{"n_layer": 10, "vocab_size": 26242, "activation": "geglu", "norm_place": "pre", "rope_base": 2300.0, "attn_scale": 0.125, "tie_embeddings": true, "parallel_block": false, "init": "normal", "beta1": 0.93, "grad_clip": 1.0, "dataset": "wikipedia_en"}
MLP neurons of a small language model. Each row is named by its layer, matrix (down: output weights) and neuron, and shows model dimensions 320-575. Each number is 128 + 24 x the weight over its row's rms, rounded and kept within 0 to 255. Numbers have three digits each. A neuron's up and down rows have the sign that makes its largest values positive.
After each neuron's rows, "fires before" lists the tokens most often just after its 100 highest values on Wikipedia text that the model never trained on.

L7.down1220:140144143126131140132093158138166059116158109137100089119128076094096178124116118166145140197142102093110142112084133139157119124130156138136166126136132072128135133138120133098086110123157108157153103145163137139125116136112143124126124157127102144140166093097128166121182121128129157152119153138113083180146137147147141105169124129126117157178139150131105141129122113173124137163134143155143147140119160125128164088128164125138131139175133101080126075130147117127123122107155134086101068099121169109163078074102120141125147132133166118139137165108149202185141178104149095126112095097154150117148131162146158142168159187170151167117167146110130133100118109054154148150117102115162127100129129185127108144098148082083148122128148086135141145129149144128149158145104108
fires before: " (", ")", " place", "1", " "

L7.down407:126141104089191175102179167153093124080151136146085117173125126190105130144160151166128152137075130108160104123158102164146103121139168164129119119140125125128110104102153159098101155132142109106148135136138091137115136110075093126088158097116142123105155107098129101156100158135156168120158131155137106119100109129132110164143154133130137167089102156182168140131105132110154083123136122087118131107120133087111155100102119125131153148126127129108139158140151111190103154128113114086176065124174133101129132144153123180102120134098125079172168137171130144156141112123138133085083142134132147132146116127134130154134150129146134101149110104158153131087119136123138153138143137172104147121092111141096098122132104129124124130166168170125106115097103078122122153121167093
fires before: " States", " York", ",", ":"

L7.down1127:122135099132159145135116140104129110107154101136141186184106130123126147070091163145142120119106101146118081092082108148131138142128123115123125122122105100131089088139131153180149111091171144134091157121142119176087110159146152142147124126184134118165107140110173122134173141101126132127079147117127200143091138177122104106129096155088092112168123160124059095115079124083117152124144123116098103154163110140112139146112152127079119140132158160130121148134173165149095116138161142142109123145087164111096120097143146143125172147101118157097116158126122174146101151155133153159091116126129118153141176116085128132109113115101147095117160100165106113131130168133126152096113172095176146110132143159115083107125104096120090126143100127142130164146089162122112118152163118
fires before: " ", ")", "+", "0"

L7.down1424:108139099151138140135117166131088135108106082130095143099137124105145114120082136114123114177156121155152134110173127150156092080143145160159156145097094109139119143098136088160083141156139132070135140152118064131111083128132108146127151123117096130090101111143101084101159141107126131120108131149106134152160086168099114137095103112070133094116179105142125107157124114144096162133132160095136128128122111134178128143094150156124104120142157155119111115172108104074150125125127098103119105067117109126129142119137128169122147101133107151141133113149123144118134134097081126139136056150105117107156135140127117124162119168118125170137153138152106168153145121145168144103142127152123123155111115097175116114124150120114129163119122133134119152155111119178191158130173139
fires before: "N", "0", "3", "4", "2", "5"

L7.down1290:156121142134138123155115136140145122169134117093146145138106114093087176087123117103153178087144145130124134130147126138127119087141107135141160088181170089090183150134116142095098138138098166130125132115147127149134118121129128163106122140119130126120151138146156130083087170133090123134105142141104151126125148147131099100090130118132113099160138165136133113080079127071115136115125136102144142118158120126114149166139119090091140151135107124124106106137157163164116114098141150125116113095114139137122125133126138179124096123148113167129116123129098099150103164183139114150112151137133120169148174156075109108139094144104068101098105091114105114100101173131109105136126119125073146124162161121116125065118137127158157131162151136135133125157186124164123108092174104
fires before: "\n", "==", ")", " |", " "

L7.down1154:127095086113145112142180121112137140163123157090145156110105130137146111148135140137130140111097149176093136073094102145139138134152148137111140071140106113159141135163067138152120161104131128099060121083150127146138139104125112141139145136119131144120167108106088162115097117141112169112114138161082108142072159118173145142113144114140111118114106157088165170137137070137138106132121124145135126121130075168105159097137099150127107148133117094136170118080152095130114112088162161166130112154065127117087132108155086142115087128107136127150124138105116126139138104163119142145126104119142112151116132069137102109136159130090110106137203193121109119144122110098112135131120124164080127130125116131101135147111092116131137104112111150097118133149127127093160101153117114
fires before: " in", " at", ")"

L3.down255:140178129142091145153161145148134124121112164115141115177114128116082065129130110110155122135123117097162110116131106157127135145130099121140124112118095095117135135118152122115126114142123114131125144105119113149141140128106122098118149141129162116120166125118123116153148149141130130135144150137156106116079145152141112158142143106135136159127159136088152128071094131156160107144090129123175115099145154103120076126127108121137092147148126146138121090102153113140137109143154115116120154143136135064097117115118096093126166084150120096148123166102102147115130145105134116105142147137173129140164116129092129128130172134177142143121123149084139116123117170112115122098161104124128143190119134066082122150129126140165142106128155147095136097129094097152096175157091120
fires before: " |", " ", "+", "1"

L7.down963:142129159105180118101170153125123101099157145162136130118093102141150102152124122107156118156116140091177142174143119187137113146177090130139113135103132119133080158127155090079110130155154150108105126181131157145144103107133122194099134100160056100116136108128084133087135088146168060133112077143127135124099095139085129158128142147155134132105147100119125092143100163151127152151158101115143125135089160164138094156139144145103155108107113137143136123119102106099116138142142104133157124101148131094135154136125144143122149096157110110121128146108106138133155163097148146141083120137129131103183083150126143120104147105111069161100124137139110109130144137112068084150139132147122159108171146151139132113098106077092102112134129168156062157147161139171113172122146135
fires before: "0"

L7.down446:119115117154086131141159159112107128133135126147136139093107150107129092110150114148115108125111184149113114142169107101126137135162123113136111150098163169142126182147137139153098112150105100163101168115114123106118120127111082130106152137146165142144148162197165098110154113086103109129125114125152114170113153071123165173096144135117114129105087141118147141137120110131175136131113124192114157099135109108153118088091138117113134121103113121120138128143134146112167130093117141144076119103135108095139174117166105134083085086106155153128098124071091073130117187087116120119133126100135150127144095121125102096134137148139098157124152118160090083119122160121104127117115151093126187126162137143098069126158154139147112112110143133119120116133141109090158119133144141
fires before: " in", " of", ".", " from", " studies", " at"

L2.down838:136084119123165121130123140117105110117139137129126094150122094133135125114147152122137110103112127090115080108112102082175156110078118102134118125096143096096140128125150154153145147138121116092119176119148088113139105152121124152123111109079064116116086127079077110129098138139116099102093157112130127106154134121179134142118138144114143129158082131145125122114141112116149141098128148153092086070140119092117136113132130126120118182149114142142100129133135144168114107146156162131147162150094076089162125142148174123134122126170158147151129135178105125134125159107136142158139121133136148144117091139139101119085118146135130149180126157125181144156121098166105156149117115087103172131110089168129089120142103165149155156126184141125116156154136143156118120143122152
fires before: " |", ",", ";", " (", "."

L2.down333:187135131130121161165082146159158128141149166115136108125163090161120140128143104158149101157108126152095150148139124143121147133165117156133120117092117156123132122125141145118107162127135107084152160112106155156124124143165166109111150110148104149114110160160110101085153122147096150160148106116118128118141145169148128082125167106086136080102142123098141136169202111103128105128121079125121155130130103142077158149111136112160165145175106136144150129169108153144106132122164158107094092109091107137141130087129127158128155133153098103127140155128093122110122164177098103147109112143134159139156152113135123104138141140134110142123155139150115148098123106133109158136143121088153100140089193108067132165144125165129104158179123127099139143146142173143082123111127137
fires before: " "

L7.down1329:119104109131180100072146156082110131137121108148143174135086150132093127130089079136118053122135136104131115111138113135120112129144122119071097114130113168116147128138114131141148151155110130146124161099103126081089108093127094124099125129120128092186129095121139140088110137119137103088194104177117130111084143131114134120131118094110087125063133108156161112103147199122117112101136118124112124122167141158113089126108124102117130146115115151138138151162142166103099107114148139109149138129127072125147147065136145161128124135108109117129085092148144146156095141119121132141140134092069120141157135145116127053097192144148096116131102109168125170117139116090171073144096106136099140143115098141128109125109108135179098169097132092154048109138130101160080146117155131
fires before: "0", "s", "3"

L7.down1410:147170140106138150140104128106111082140126160116108088124123082160165118178129114109135118164120103127127135126093150121166104123131126120154108104101132127147124121109128159152094092108156126146122133141129131149124126112081134156103142187171076119109134137119099112157123166137135091141080148131135130103083092126111150141176148115124156135117135145163087119168151118145143121121139092114109126138121132069178091130135154163133141100117143109146123163105128123135144118164156104116151091092130157119131140125116117108088097177076133069132129085151122118141103141121160142141144123122136160095151102155132131147113128087178133162077172136100138145121131122145111080119141093128130110172108119126123128106138123109126150144110120132177107155094144127106127085148124125
fires before: "0", "1", "2", "4"

L3.down707:131131101130096164106137109100114145101147111140142144104089127157139131137136110146119153142156169145117151104124103119175121105068131109153094121108132128092137141075139194119117098121118098129131131161111099148112132158156162188131140179100122085137125111148101117129125142149134144151095130104134146145129154125103134151131131127106153120119144142126165160115129121115122142137070122133114140144167141167174152123123075178098158102133141154126100081158129112167124108113140157127126151095123144152126131140122161148123116082132096141123135101154136151143152078171111142137098116114143089128120134087140168118137101110135145080108140113103129115136141152129136099101127171126161097121088088138148114103101117084132151086095118113102133090124146125180099124114136090
fires before: " a", ")", " is", " in", " an"

L7.down1085:138124101145096127189115173128113150163167108132108151139122132160132140136127157152109117156103111095130127103098139126124107117142127139096164111149127099082090194143089125155112149124173150168172113119149158123110124103130146160147124126139118153125148104132139127148093118112145141093090129074120125105105086111142123130153126180146136104150151124123109129122133121114123146106153127144152117133124145101109095111162110123098133107136119152102149156155115146172104149118126119120126091122109094149128139127137122116169139105149135090143137138103139160143155136170166150128148096116137116129145167155108115146144099117130121096093122136133113143119165155177127105140163147112137109117092114160112101120163149154092126106090108110166092149165136109145167115107147153
fires before: " to", " with", " of"

L7.down1097:149110137118156137138144107111156146146153135162135167094081102147153122102184116119100136159135139092101155114185106146139128165127105163139152145131112155127135083119116153107126179105121116106084113147116180150127124117140164130125183164138071137098137106136128141135153126118141111113160131096161110127148112115101087128123085165107103140131112136114149154081143096095090141116116142107126109103135143120172084104119139110122167079119118107159145164102164172118142108091145141098148136155130158144106118121152122150152095088093134135121100162158124149109116097099113146135107110102093111129146163159122149123131178124105147124120116118113128146110103204186131149114133098133160109107122142104155200131112092117134124150104098109111128103123098104123116144102160136
fires before: "0", "1", "2", "6", "s"

L3.down1534:134140100136139162150146141103123153108138152133152104121128091113141145121130100161105081147139151120114127106118166084110117108128112119152147151170135136104110100100145114129142101087146129111160122147159133154098121110134154099170166125138121128156096155148123129100159108096132116111134127118143161123069102161150149116149172071102102072127089144143101166146136108154156126163111150098143160131133100151163126125071134144121106129086093153104113117107118099147165129174147092139153131065121118179117110125107141149106083089116100145109112139124191167121110096165102143113130090119114118170094110139114140126107118168115135129160096086130098136104095189121135152154128135070132125096157114131139108105154123127141128107125127161161135139120117124126172113104119185
fires before: "\n", " a", " by", " |", " the", " in"

L2.down927:092122095113112114125142158117095165117112150153132107127116171142169110087130149150140110125147109128122129117101115147122110100134168130133138132162124161142140143184116154125099115145107140091101129138170152125109146133157174121112127120155104067192124170137167139134090112102141108135128156088142155149114132098161135151132159111144113129134113125161130092152192113127121167095130123127140131118088061104113127120109139142111149157120155105161145155095160149113137134111123123125144134108121157151119095126139149113134105158078127171106160153113141086145066158163171158141104127147131149145157106110077116138106127119145139112142128118096133139166151096160143129192154150127151132109141112136101130111132119165106096080087103160159123170101139117164146168129139118
fires before: " of", " as", ",", " to"

L7.down165:163132125132154087147153101151104125184106113092109133127133089146146116111116158128095168183120125117109109106116164143169128092182117101143092123145151136130140138136149105128098143103134151133114066122095176138101152190171092111114130105117122105123097115134132111088151162123153165113137110133104175145148083155146079136160128161085158135148156093126116156116164100123143144132149127167148140187131133120129128123159103115115146154142168089142119125091084110093134148124198141113150129146127131115116131109144114131149119146109097114149164106114143111103139173168139129126099143131122164056097139136129117116149123140130120139090134125101120121148146151103087119135104085148139153136123112121137106169146134137110186129157150120098136103143098140097113111125139108
fires before: "3", "4", "2"

L3.down1138:080129095154156118127124136108113126098136126121137133138113112120156100148124171159141164131122143129122122107129053147167167096118172103134114141114143128116131098144112121128110155141133114160149164132113097091168127150117093102128116109169116144105148075126148107134138142144113119082097129160121149152110124132137140146114152134149152114136132129138069148096136126144104141122111181096151132104078122122140133112131186118104140128153133155138147126136180111160130110138135147127102098145135156129123135117146123144117151131149159135176171137145142172124108120132144142110138148131117129168135104138156155147133100145131167141105139143150162134136110133131145151172106134134115137120159148124110147100130117122122153142172165114076097143138135118093096155144117161
fires before: " ", " the"

L2.down642:152105103155139098161140126120165165149166111109101131116145112120126168141169157138118144099078135103136152168132141187134159092122130106191100122123118139098155158123123139122121143107151142125152183189111117135148107131135115166113127164125122135136157122095139131135105109110135129127136145153125110148126116113155099195118125119151110101111126188088086150156142098146138102098148120106132158129135120131152163148132102136124127140105135159125155121104127113112087131114167106135108113178113087092141145118151139119111128139109158136105124139144127121096112117108124131111116173104046140149086127127105118150119126149177126148098089126144102119170138173173151141123190108120132150143148170099141139135133126139155132133138088144146169140131140128181112113101123125
fires before: "s", " be", " to"

L3.down1081:150154103129118130132146124121132143157125129147105140080081129132133137146137124079128118152123098146136111125120106071129166142133156125114128151106167152174138139121118147146067149140115152160106127152192147118125135132124118147154132149120102140124154106122120151144094110129110127140098168106104172141144144143167131147091145080116173128099087160112096105165140148159127125158109127105131120086180112118136180125120142154156139105123151130161141112105170105151164106166088129109145123107141164113136113108148122131102126098120132127099137153126149141153134103138132158155133124138074147106145138131164155129147108112136113135093104168129121116139137057148124136158122120148138148088114114150111144123136148120123137123130150146120170117138107141083170135109163136
fires before: "\n", " in", " to", " on", " at"

L7.down500:149131118114096133120109126092164117129133094103141134140096145185148107149150111092132116179130159173103109089140136115096128107131175148159120131103166129129139108151138091124149152131105105135122111146121125116110096109150157159151095115156100101103138106130138120129134125157126128160152173096115129132172134133122186108101115110120128161127120115162131140073122107124132098172123115137151081128136121151120138091119135121104142129113142113115150147136149116127137122131114149150146083130161179154132139147086137099138170146114155153136128114108135130159115147119151134113067104116147133105155125132152130122132130145101127134143111108144124140133157105150134127072143133153137114139096149149116121130089096128167119136122104146138145160119129122164097118118159092
fires before: " |", "N", "\n", " of", " hold"

L3.down1355:131075148156116108129107153102135126176175157150120120137122101120118146145097152155103103090116121099138137149155150145126173130143161140111115105098146096151115109154111121163105140106105138131086125105168126141115112116148144130157074163094135103165140125096134113119112120100182090123085107158094145124144193123163152129116121116124116126107121106115092153101126157158102140158137109141107099105127142144113113115112146127122149118143118114148161133180107156141138111138138133094140130135076088079156144116070098113129145122108135101111099085123152103153107128145135119129176111064107159095113119111146106112103126152094092148102156094122084105135118101158107106144117130120121115145118127112173098110101136143145129109120089161136094127110129165087155162082123136
fires before: "==", " in", " and", " ==", " of", " with"

L3.down585:106112139145147145101155121118105153137121161143146126113032084107152139080147087116111122137104160176159114114111101101133129104123131116160132132112152105152142117143125128121103126152126100106110122111139137128129147121149120133090126052111145141088138099121163125106140150124126155114121157094101125136103150121131109105100115137166132103150136109159135106134091098140110131123147138121128120135142099158153102132143157127124076176129139130115167118162131116123114127167118123140102113099150132144143096164115131147132146075146148149119132105107142156120121163159117101148133174123107080137090161105144120120099115131136150145099106148146125159179155114096116124103123116130119142124126111099097120146136137122100106121153050152087141142110129175106131110122122201
fires before: " the", " to", " ", " a", " his", " this"

L2.down192:117126100110107139142140118137087144134107096169126158098098132116114160098141126167095169179142170117144143077186097105094095085123162135127124125143101122121130130184097147102143115130143119109103109161153107137082165115152130154100099157121091150133148159141119145149124128154100148069157130107113134132130112121129150092126140067104112140123134125112090152110138149129153124115103117110154114131135145118091138116123152104153168151094128125196140113120135110169146150107212160151173146126146132119134110109131125124106105132163115144129126109134143103142112160120118104159134160134121166121136166145148106124137132157095134121139089150166149106114129117128117106060132178159101125122116092160139094141134099184127116172151106214141133119160121125144114134150130127
fires before: "\n", " |"

L7.down730:092148119124167154139172134156078127113154139082166111093108130123128142143119098113145162126130146123094147090134078099148119118136185126116115155139116136125134160076105108196124121117133142135143093134113134128140137158109128094130113167112106101127107100140136166106133129099136113094142167135167131155104102138107113143145157152125154120135160099077153142153146134153111094146116125147148133142122121139121150164138098141139143113129145118126123140093064114105133145142142121121149132131109114112111146113126144093098174185183165122098144073140101077126136139103142165133052128119128167117085154113116091137100144090142145099111152097094108132129088138132084175129102129115135122115138072145165124124149110162102154132154115121119143106159138135117110127140085147
fires before: "4", "5", "3", "9", "8"

L2.down785:112135116136126151157112152184131125141156157156125139146141098115117081124106142095122092141117084128104104123078121093133131144113133106118127132121099104168128124131135121086134148175169150113141163109095166121106131142113187161121135133160125152123082114143145157125130154160133108098112170141145098132127149108075127170132121069119143138134140131137153124126134120176168162156141124111149098118132148108106127164091185128152115118140163099106109070146140127120104081123171124163121102144109146163147123119146129153111155084098081132166134121173109112115158136156137138096093088112141111211120176120124126106114145158116125144143158087147147125128114130104148144141143141108093102107115172110112087100107136174138136137151128127095153155159137144130140121134153137
fires before: "-", " ", "\n", "1"

L7.down1251:129151115075144146088125150138084130112138177121167116088059149135095131178166160110126100137124116107154096144127103152192149121131166182108117166171119102138158087130133127151169133081108140158144142121130102146119149104135106106157160118138054096167116088110151101136117115148123109131155113141078120113119151095101176143120114126143127105149142118138133137107152161100115110106151099149177151160113125139146150099134076182137089105132155135133105175120096143131109123114141098169116155128104089125146112124192080124124097127117149113096175124119162114128109118112181116147118119147164160107134163162130155125111198160123095092132106139146130110144142134097141087110124147097104128082130129133120143115074112147143132102150107154165097160100134112142112109080099092
fires before: "2", "0", "9", "1", " "

L7.down1046:145146159154122134114129102150125160146121091143155135138140086136168115138068100062137127149127097117125095103138105075148137168129122083107131134148093151091099142127148119156093134146121103119114141131154127131132151179076121114148119146075163152115187114127129143156118113115179149159089170163115116132111179138168101126130126134138135113131087155148150115163155108153141145123117098107157129174139091088115113114122181116126130090156105134120139139116105149128125140138124121126109148167116157118120144109067144150098116086124117129192097140104138117112078147126127132180155143164156125147151139155161145146136175100114146143139140125137126092179166143128122126171114140132135122151113098154164179139095160182110150118113147123115156110141107099122116108169151150
fires before: " in", " on", " at", " long", " by", " of"

L7.down864:139135174146107122075104123133118065102138117115119125129104120147084115136096132166100139134137104140132135116137122146144075098110099131102128147142131157122123084131099120094173111113117143100107161148142150092144113116114141113149087117116101114118169122160144154097136170146088132104196072056116117102105122166140123073137152107121119171151130119136150121113107145111115125129133065098182091112116095129164124095126107165142121092144160149104110121127098108150147104090092103114114084089174105140169164125115102132116133113129137092123141124149106133106128099102122137127060147147107173122132155121107102132107138121122099154114134105109144087106142104137147138113157103150100204160147120150112125091099118111135123100070141136124081125138122107117146146140180143
fires before: "0", "5", "6", "8", "7", "4"

L3.down511:107124126146148176110147132077114130141124167095173163085105110155140099148157123121108134147122152142137120092162094120150122101124102128191176147149123141134123127187126103106125093137130102153124125148140110122121153124117160110105078133154101129093176164153098131105133113119155145136090124132083077103147148123148146114134163128127092142121129160177151160155120119141099146087130155074141156142098096113133121131109165138135132124140111130123099144104188134133090110073186158161133102125111133150092131134151110152153149101156141076134114095154124102152121101144131133117110129113079110136152121137127111113104149145177141101137133152102130125145139096083149145114117132103136117154130147137129112142172114121090105127140122130154110108118121105101131112111095127
fires before: " ", " the", " a", " his"

L7.down376:125156150117129120126142108132116127185145152112112121127110102079105119137105129122141150106125151143148137162146126125127141141128140128140146175162162148168119162151142113110131121110143140117157105073135129153115108145133135096147137147073081147119114155182145117142141130058150164135141106133143157138104099157127091120159134123114069136129144150091146137106165075090138102119119101165168144113164118113123124107113137111089157106129134165121134105146116097102175153123113154121112099147110143108141123180089175105086135165185129155131148114115128078147141161131088157157103125089119176091134137106109129114132134115152119139099086098113127112135156144127125127083144151132128156126139150126124114141110091129096156099150121138129137130105108119127127137122077129
fires before: "6", "5", "7", "4", "8"

L3.down970:134114116113116179111110128144150122115101138132156111176136162125150131112131106166098126164136131134116163128084146119140161140131082166116128117145119112097114120121122152115096100101129149131124150225143079136152151150163160115135146096135089131113118162113123105110133132123156114139116117169079137133091148128159143143126150101124125103124141112104147148117111135104122107119159110131151123153098115144128064151152149139154143093183146132138100095112122132154143128154109134122147162127108083138145097144117123114107155108162163147110144117151128137081169124141138151111093086155135135133101100127152127108126127118172151097151100079107063175142104119167121130154122088131098142137111103110111139110126091144103153095122152172173144125102137150125105096123135156
fires before: "==", "===", "In"

L3.down1357:116137120107125160100133170164136136137134140104148135133150121113146151099108124157125102109079142144144153152109129156154112107120121110140094137140066183155125147134081115175134154123142171129088141145125134094157141147129111148125084146133099143108114128120119124120114146097154121099173165138137127110128163129114123126102135122118153098119145122144122120105113132126098164155120141086163133151172163126189108159122117151157143155119142126105115171114108139153128148114140109082116123106118127138126090131141111119159094128175188121116104107156148125141142142147106135190133150134139125069132128080102132085158107097114175125104099111112139131139133124127118124146138090112110133089095134162147113112109109117120100127136193151146127080134132109126140121127115126
fires before: "==", "\n", " a", "===", "The", " with"

L2.down1074:135118095121125126169129127130112128165115137097146137118119095125075189151125106115086126149084083107151153130102126125073144110167168132166168136126154116108088095140141156098117114146102158143084150141076155181105140151129136133130119116114128126113142128160137124148070111169156115166122182121156141116137139111118107115161153133153131122110112133128140116091154115099128139157161118115158142132103118116125172178113129088086118102155119148150134162134094121115089128166141130126077144121129100121129130092112147115130133139146167158106078129113129106138126152110157133136112106132127145141124126105172141133113106131103120156122151142127105133186087119141113092122131129082113150167121167152085090091107115134143139126164134136123140124099173159139121122115090109
fires before: "\n", "s"

L2.down329:114129099144137124135148129148140123132132093098133123136144109161171134168136111175180126149094102150173109136134148142133137127165113147160167080110159114118097100166172100113134141142138075138155103134129173104120112114139097124085089118164114121057169129094152114135095121133124167102149164138133112125167165119147151103136125116109091116128067129082114153134105108106143102156174125129119136152128113142142129141149144109134121178082109126131146089140122139109116134122133165139137104138136110130120127135137145114126114136139102143143150134134127184131133138162125155169163135144136125090126110226153140112114127126132110117118160121159159150095118117128120139139115153111155096094146171170092094149133143113135087129148175103110154106117137114152082148122121112
fires before: " ", " of"

L3.down1263:065091133114126124126114109099128138083147101097117097145136109150166078102101119118152131125142127097118129109117127129089188159122113116119154126145097076130151119137152098149111120167146134146162120157117157137157145160104141147123119123159079117132144121138139117096206162151141118109118134140114095101146147082111161102087126149114126147114136139107102160112149121114141093152154123087141137112121100142136109113159111114182171127143115163165180124108074122103143137099156108142169070137117163101132106115112178113121125130136118160118115084115120115139152129102152101142106120152105118165164115167115150122155134091202115146097119066141134133114118137149129141128122108108095130121112143134124105140171085099151141111113152111170127106130124106135138120125114086
fires before: " |", " (", " "

L7.down1384:116118155142138140096133180147157102166131094152148154131086133125095132145139152123124125164139150114102130094142126135093110099118133112118132133093114117115107125098144163128133110178123128119104102126149154091096086133139101107107127118092083125107088122123124107168102105120139123122074164143131181084156141117096086137149163103144127176129131112137151083105131144125102134127120117130130082134111121134126113105148147145182131084126143142148084146120102125135144188161163103128102123170173100130145131088170132148156162132138189112104082107127144162145134140117173132142117148130133142133113096129137113144148116114114118075129105106142139163168118139149140109080105086105091161117110086127126131136141128149101094088128151155143115094100112152153150126133112132
fires before: "9", "8", " to"

L2.down513:117119146130120173115105139118155129145111190124113150148140157148081136166111099149152174096091151089116108104132140079133149089121140112132122131100140131135134116141123107116113136155112118132146150099135114142127075083122145173146129100098107116108110134146145118143098130144112143137108162110136140142115100129153158115136125103161153085145157107162102096131108123207081138126102140168149134113176124075165087114082140130158125088180139122132123153140120158110126080137143150130107140125095128102143115110132121122121146113109136115132096130122100087139122120101142104125115134201115145147133150141130146088115109124151152134122185094106139112117137085130137145128086159112078143120146104138132122146087111172120122133160134134146116084140095140141141140120136102
fires before: "0", "==", " of", " chart"

L3.down667:108096135171116132126150109093116124109111128149145138097109133142100092148136096125139133109113136093135146123149135115091129115091157120127165093118153155110138130121111117103124159092154139124114151143124156153158149135143138115131142150145103153119110162111172125136140126124122162139112121080106157114101157162155112110181091109135120116087080123104107140123148182146106162136083145120156161125097129145105119143105115130154141156142128163167140091107125126074136116112159108077115133165093180103149091122109134141126142123141119118086178139144120132108092093071132143139129105137135110062129086083117099141119139092121160163119158112134154142128110112171142175138127115121105143149121127147115188122132094083118129116190138129143158082176124081176098124083118126
fires before: " ", " to", " in", " on"

L2.down1323:156104119132128114151148127119155070104136091117094107148147158128153138141114107144090148117154128097123107124087105121106183120145123102104127169130104118146116141074134097129133148119129127135165106124134145149164119131122118135161137148112143121111156102120109136109106167148132120101104105121129165115160142109136131111137117171161140113109084093134159111122125110137143145103180144167108114124091113112105141108160163168112162119132116127154175104121148126130139124129141119142144140139132121106152130131101130115143129106128128114132057118151133102121119159121191116164160024123121144155116161116109090106171086093128145186138137170153094128109117092134190098155110135108109194140121120111164108123126125152124156126103175127100140137151149114086114148153124132
fires before: " |", " (", " and", "\n", " are"

L2.down486:156074130132126127113083110138148178161110097084134138129090109152108117168117116165118076120141144126107129113146113111084131132135156124110189137100168065091132114171103149161113139111145156141105145121137124132134126077146155139134128098116123121149131127096113115133111142167134117121089112154104125107120163161157156163130141164119117129125083122161103114206185103164090181138121113137134116136122121086100103134138086157145108145149127135143142121124128128104138165118147137105132117085123127103102119148147130157152169076155153121157110154101101177069085122124135162115117110153157157143141130143157135145115147141170138134133148107117135120110156089175129089148111094121174110143139100105123107102151158135130145116118136176126149097117172146155152131119097115
fires before: " of", " to", " on"

L3.down394:094128147133103097097124129109107152164140101141144098104094148148110140155104115118118151183125140147138147121161105139159113143137142142133132124115130132090143118136117137120113143137147121108158112105097111134121149138176083125176091115126126098144139124127157133112145133144128152146129148207138095158120088090145121129148132118135118098170121106077140116159097141147082153157166179140128149097158096165118105128120136133150129137115113155145137122093161112094132151126115110134107071131110150099110115154130160197157122152099151168150140115151148148113121124178105154153104145138096078150144127115103107150107158144131118125125145126134102138107154059128096150098137126145139147108139141159091105155096111151105109094138113098118159123144103114153165080145087168
fires before: " ", " CRO", "1", " \"", " ENG", " MF"

L2.down1115:157080128140149089148170120143109097083131146105112169115118138152108171148103131131133125160082128130112088111141095119128121135147119124110102089130106138093104141112093119111113139120143133111114123135158131118110086103128101123139126082119124122078203109137139147135092118134152103130124158162122127088115090117096101110130146121088167132138099124157111072152148087123098139151117155117145139111164140064126170149118141125176113145146164151135133137162144121153109130150158148126155124139092126131143141145107105132107144065125134161188109106145157153115146103138166126112119166134149098146124096106135159113122115099164101127129139141105170111104109121122132126143160159083135183148155084139147111153098161132093124140093145106099097173126114088145112123120137120
fires before: " of", ","

L7.down1003:142150096145163125170157121179133100121156130094122113112105114086114126121112093169102140161076104083087095119108099119124129059151139150096162117118100116100113142134141137136160141139152137158120094141150109130118134146119113099126114105135090130138108121145122130126117128080145142133165084147125130105162096148124123138144121132154149110154131143160163150131133132126142129125126115157131129130184100144133111134186133134138124144157112138142066117126100087123129151099145082117152130143104117104168150135110116102147153106145117122141114121116110124169146096092089163158129093084130131098157121146187104100134115122141106113141181155099096134097117161122097137112137149116160171143119084121129113145139168100104088130154101161149124119145102112125146110130138128
fires before: "6", "7", "8"

L2.down1080:109102100130123105163146170121136151120104144092137098138147186096126167086156124124125127142142118129145115179124096156117121152156175109137138148100134105138144095152074097109106131113170152145088130124115137117127135126171103178164142173110113041111148115162120119113121118163092167118123129109140147122106143090139118158105085139140090127065152135124134151101121142144109125098148133111123162107134126098156097112137123165108106065086127116132118110123119144171135143056144121137162158146133101140088110114057121121156089092083097123120120111155106131115143189140147150103138108110175106144125154123143148169124127138075132096125132110182106106110127069122112099092109159120104108116130125152132104137113152130118082111130138129109140100097126107147113080135160123
fires before: " |", " votes"